config.toml
n_layer = 8
n_kv_head = 10
head_dim = 64
d_mlp = 1792
norm_eps = 1e-05
parallel_block = false
init_std_qkv = 0.0232
init_std_o = 0.00579
init_std_up = 0.0232
lr_mult_down = 2.0
schedule = "wsd"
decay_fraction = 1.0
steps = 8875
MLP neurons of a small language model. Each row is named by its layer, matrix (up: input weights) and neuron, and shows model dimensions 298-447. Each number is 500 + 25 x the weight over its row's rms, rounded and kept within 0 to 999. Numbers have three digits each.
After each neuron's rows is what it responds to, as a language model described it from the Wikipedia text at the highest values.

L5.up179:497505495450507526455520484502521545483499491525502516509457490510482500463548549489475500464507489500484516482478466471512509517499437520523527511491522496506536503454486532469508502488538493498541520526488492491491443509486477424528481500492519516562478498510481504505511479508463540506469505457577525505493489552485510477465507518494520505527530478512493427536495491494480471464491490485478452522533515501516515497559503517540508529504490468441462
Responds to: Sentence-ending periods

L4.up114:520501544518509514495482503490491527553479473498460528542510496505530482510517494486516524533487506506503478500494482529497439541472439502488479517513484492451465487479524493545500530509515464481515496508514463479493477486496529440525528471488497491513463519479484549505506491477471522510525505449520474499470477480555534479485490498450506501495514505503531493479495470473527509512509516544476497525498522526524527537501479499512477530485470546481546
Responds to: Passive/copular auxiliary slot

L4.up1661:542510521526511501471517544531461495460500453483520534486473471513509513494505446516501536467522528520474473543521525476479488537525510480504489504505487479525495497513461521549498458490512468528508509459499529479502519416494480479499493513468507446530520487477500448511504474509542540482515550493537528476552538466548542545487471498475546534514450475478475493517475502523516469535491496502492531474474495519468491506467504515486498511492521484465490
Responds to: End of personal name

L5.up296:477506534473478540476453440517512515496461473497530506454525513469512500522517498546518490497472500522478544546537513488506504486477513545525473522519467503519525486537476541499497504520484472491487530556467490495523526491497460535547490519495488536483521527470545446485515521504493513559510500481508527509524482467507504523491511457521497494555486477503494467527505467483541488515534463474479494460510509502507519482504525505517524509507529541507496
Responds to: Infobox and table field labels

L2.up1267:523517504516502529506460487509514493472490476549504493504478451535504507480508490491508487519506503477451496522539487544511482504495507479455472510520452440510523499483465514491515472516523501483515519509526504460480481528512501461489464480500444504501518496489498495518513465521536475486538509500477498500510491503501474521520486482471494535516522517497538524503477533464528541502517510523507541506453494534523489541546523490501495448461478464514467
Responds to: Crime and death nouns

L5.up148:480509493496493504493495487506473549532513511511509490495492427540515505485526529525507435548504498465464481494490527460457518467561465488519527499516481450451489540481538459486470517506513548466451519503488518504477529423493492467554508493500513523516503486510533480493501491470494505486536504486440492532493498493473471486428494482480509483524525520511467501511506538478501451523512467482506506502438478487525480519516505506455518511529512482498554
Responds to: Plural nouns as subject

L2.up1097:518510488531432485515520508534527493486513531486510487430480516476499516515527498453467513503528517495492466542523497521456454485556436510489496492528521546483496532529495525500479506519478554528513514494493521506515526474495514489479450496503485514498532476505535508485475521434509528463549496532519490512535525486472480495515484469521486491561489580464542500485497565495501509465521490503528470522509525502513535453462485539528431514523482495505524
Responds to: Token after proper names

L4.up928:533521570441540531511492472518534479442513509520462505490517461492459483493515521473526515505514545522493502490516495537494464514471560487507491492463460443498477501487503503481487511480512514449478565535481472481474456521525447529544530507482529510480518446494486481538466470498488456501506514448534462500488504473519497531472509508526485464525491518477495500500490474473518467529496498514481474481505486488514477464501516482481514489495554438520549
Responds to: Place or parent introducers

L4.up335:487500513483504497496505502473503464485507512500464471513494491488500484483519496456502476538521534514461494445520459517527515498447504551472506499535509473484518545495477488520461495509503477520455531511498509520496523524472440506504470530504487458510537475517479456469512488481457501482544503509529485536510512512480466484516497487517509500532492459477553545515495514448455515500531548516477526490507496472486468493490494519514470494552507535496514
Responds to: Upcoming proper name

L5.up1568:487486500488491527481479506489526499487478535451505499539486470491503449475524497464514490517476473537477484487519495501449514537517503499510526487478477530516539490467487493520498476558481509482526536476526478461521505498501511517506508482539525560511472501507459500522510488529514477501523522481528446536519472447501490528516461505493486514489462480457466512495496499533489512483520488468486493491516498413509518468512463493483496519527485486501545
Responds to: Biography birth details, abbreviation periods

L2.up628:505490486566508462483472517506478503499534505517487451518525465479498509494522506524545509529503513521484482470483501501484462512490496503526492480514501522483488497495531517495521498520487488485596495503476521500523500491525513510536479537485466483526509465490434521514499493478480495532476537463490524489507511507507519516511524491485489488505518483537471496479475491521445517473510515485498477470485487519504486439493488465510541477493504547510468
Responds to: Section-opening predicate words

L5.up1087:507459507509500513496486504504471492487552432489475444509456493445485451535501468465514514470486463526498433544519478522504507575458487546491521517499515485537480499485529493483500524540470484540523553457514498495500470482544539463581518498459508503562520485444502517523450555486528486474486511528489514497497494477430503523482507500527498483505509477520524511476472527505503449516502492475487487526518529507473493497506517538469477509511508496474509
Responds to: Around personal names

L4.up1538:489505557465510493526453514526471519533496529526501516506528473450487509528500524545494480537458496472510535514482484493477564484445486490487489486495465517471521486479491536509496520514489503484506481521508498513478480496500465474505489511525461461455523497460507513508494526490489481551522526519539454493515461524493509495523512482483508518479514496474535504504462444532478502534542468485483483531468504538492515523503522524526532512476508510505545
Responds to: Infobox field-label ends

L2.up623:494476563504497494456495465469470519462538538470510494546481470480484508510542481489507511516515486492469499492489489478459465552497532483456503466506466474481501483531505462539504480499476502524490496459522525481492491524529497491483494470446537495486511515476491521544521461528518463471502548531497534511507488468493503460528510499520562513537533515458451514535488561482497509488487485523502520541498478473509440527474522491526511455462496481495506
Responds to: Biographical birth details

L2.up1695:468489532475472493482497509571495542501451518478496501484514513487490459496510445499522465474488496533532506524478475507491476493483510540467475486476439527477477487506456493517493499526467546506484486500526454481474457458508470489497474463485493447518475490466524488537526526462498527501560472472557527524503485475528500477528516469512515505466520506515501509510516538511520519515511534540522495531495494500476475537465525510507493490462501457474506
Responds to: Name/entity boundary punctuation

L4.up82:507451464505487452468489550520515508514494518494497509469490475492472453501509520486532509483519491477503500521506493513478522480478451462496500528512496509485484561522507487499486549505536523469507472524500559521498520488491492530449519501504507525510523496533478474522480530499455534489545485513464493473473552519508472514502483494495486469494521496528490508495493481519470438518541535479525519480486503471451540526520496516468536472557509496547505
Responds to: Headings and plural heads

L5.up950:474541521517508532523463481488474495503527501495526478516501462447481496474488478518498539492547520525449497481506515495468530483508501544474512475511539506495514521503491527523509455535499440493487504467529556474513528470495455488480478493535449458508475491511520455491499493482521532479478500547520517468482474498498488542433514492544489531499516525530511536519475488510461501458477508536458546500500497534464481488512521473462496496534464496502503
Responds to: Acronyms after full names

L4.up1140:502511508479518506519476527494496508526543523505469487482492477470455487535532524521486499524490508499515483523504505467516527484506517487518499466528519533466490559478426441536507516545474461482476473482507518465506498500483465476491549499471490526495548498512532492481517488474523524512527510497499496499525533477502530503460501551490514484495532502495460568533484498513514493519511477490499479445500450531487477514510474522511491477544462460501492
Responds to: Head noun after determiner

L4.up72:476489490480518529477486494470498486457470474469493566479507472435490526517447503468550541523504480478483472500500529489487507493505531471496499469523536526514498496502536494456482510519522525509485455522538537527531510510517510480523487468481515520525454521499539501504548505487502484497534547500492444514551508481459457504522513492495479526480481478495432489473478496469510511515529571511520454501487526498471479505506542501484508510562498447543477
Responds to: Domain nouns in phrases

L2.up68:471486528511522496499461493508504524506515492511540502484437465526470514494481494476487493484518512465488508514560519469453482442515499498485515474503500473504503492480509496495504550488492504498520502468514519496474535496481515465496514486489468518539533452547495488506514486487479534505553530456538510514505532513512502510487453508464511457480511507481515475465536479548482526524519500463470497508494475522559525489563528530563472504542443434513504
Responds to: Post-determiner heads and infobox dashes

L5.up936:515521508510511505516547524517537513478492511518501510513540509491456537529494495535495547515522452510488460504495522535491475499487508500479560507502471491525538495490487468513457514457443465517479504505501510527492534533509480504483514492437486475488512474524482496512462438523496497452523510501528444500505451511496471519485530485504528441470517482461493517479465476505456506514485513520485456478521483494504477505484501548518453490490454461509520
Responds to: Collective or group nouns

L4.up1582:507514479498503515519514505503485508491479493516497488474481539504506489499502517522480545498517495487474468532530491469523452502513476509534540518465524515493489510481460513464512456513517469486524528477509495491504516451454486455486484459513496477488444466502470510499505511527510501465512501478506503523477520486471451504496512540477526506509538490483534474507438525481527506498435497534512461494471531520502489508508468547495483525482483508506497
Responds to: Sentence-ending punctuation

L2.up205:503536520525478487509491486455470515486495507484508483522557477502504556529506517475475508495514477480515531515479520511515518549479493458480463492533454451502537490502473521492555514533475505517491518487485481510514457561487500505504470553503525499467532511516524457489544556491514524528481500471490528490507477480501493506513444515479469545521501463485522517502496496508502490508497466484472489522485492533535491497477523526555477496558475485531499
Responds to: Infobox field labels

L5.up1201:479474465478474531476459496520496483483484493510553532505465529499579517517497509481472498498495498494470473428461530557510479489511538503473524488474477436514507514510487494504454485500557494463516517491484471539475533493483522505485504545496545480494486530502531529475534494493530464516502507509501509488542524483503504526519566534487484495515514485507497515497463496462539534513504542524515529493462545540486531515495503491513481515478511497508506
Responds to: Abstract relational head nouns

L5.up905:477470497476493515484509506504545486496457492528534513514517462506526492493488460489449517460511480471475491471483492482493521453480535493527483465539500507483494504459449536484464517534500484490517489464505521526520522491485497536530509479462502496532498489494476508501505501514494515501500537507498519508512518521517468515501489510525530520516496502489515479497494451474495489527513455472479515468454472555459477522524512459529456454547499525525455
Responds to: Crime and conflict complements

L2.up674:528496468533491535470519492495478520491463455523475497468495502499493532506497511480525509534511464475527514483499474503514506475526528502470511456471467528508522476483456451532509539484506493489507494539503497503495503498509485507522522501496475557524457486547534494523453487491534534457507522495499533495477500465539487478481484499471493516520522494539527482504485422514510495464499510503493473515478476478503517525433549471491477511545476477515482
Responds to: Collective nouns and "made"

L2.up1299:529525505516491486502504513524552485504513481519553507511493457513497471482485500499495494497460526477509516501465512508518490498490524572499489516452484534501481463494510510479457510476511532496517505519498471501500521491461511562484493519445455547491533521494524508487536461506462481518507455575505517468489518496479481487516452488485506512485487512503520509473484497499521564521553503503484487491509480515501485526495494491488453497486531462512497
Responds to: Head noun after article

L4.up1011:492546492463495511464459519479508490460534488439464544519451476485532556520520512508461490516533510483502514472504467479500511521477478476499483496505523499517487565469463434502523520521513513489497524538476472492473514547496476494489516526473464512493506506472511480516512499478538500469491517504484479490501519462477477503546474562467492521501527527506477511515475508484534486502477506499481457470505464520483481507486515503450469488476490528534590
Responds to: Word right after an article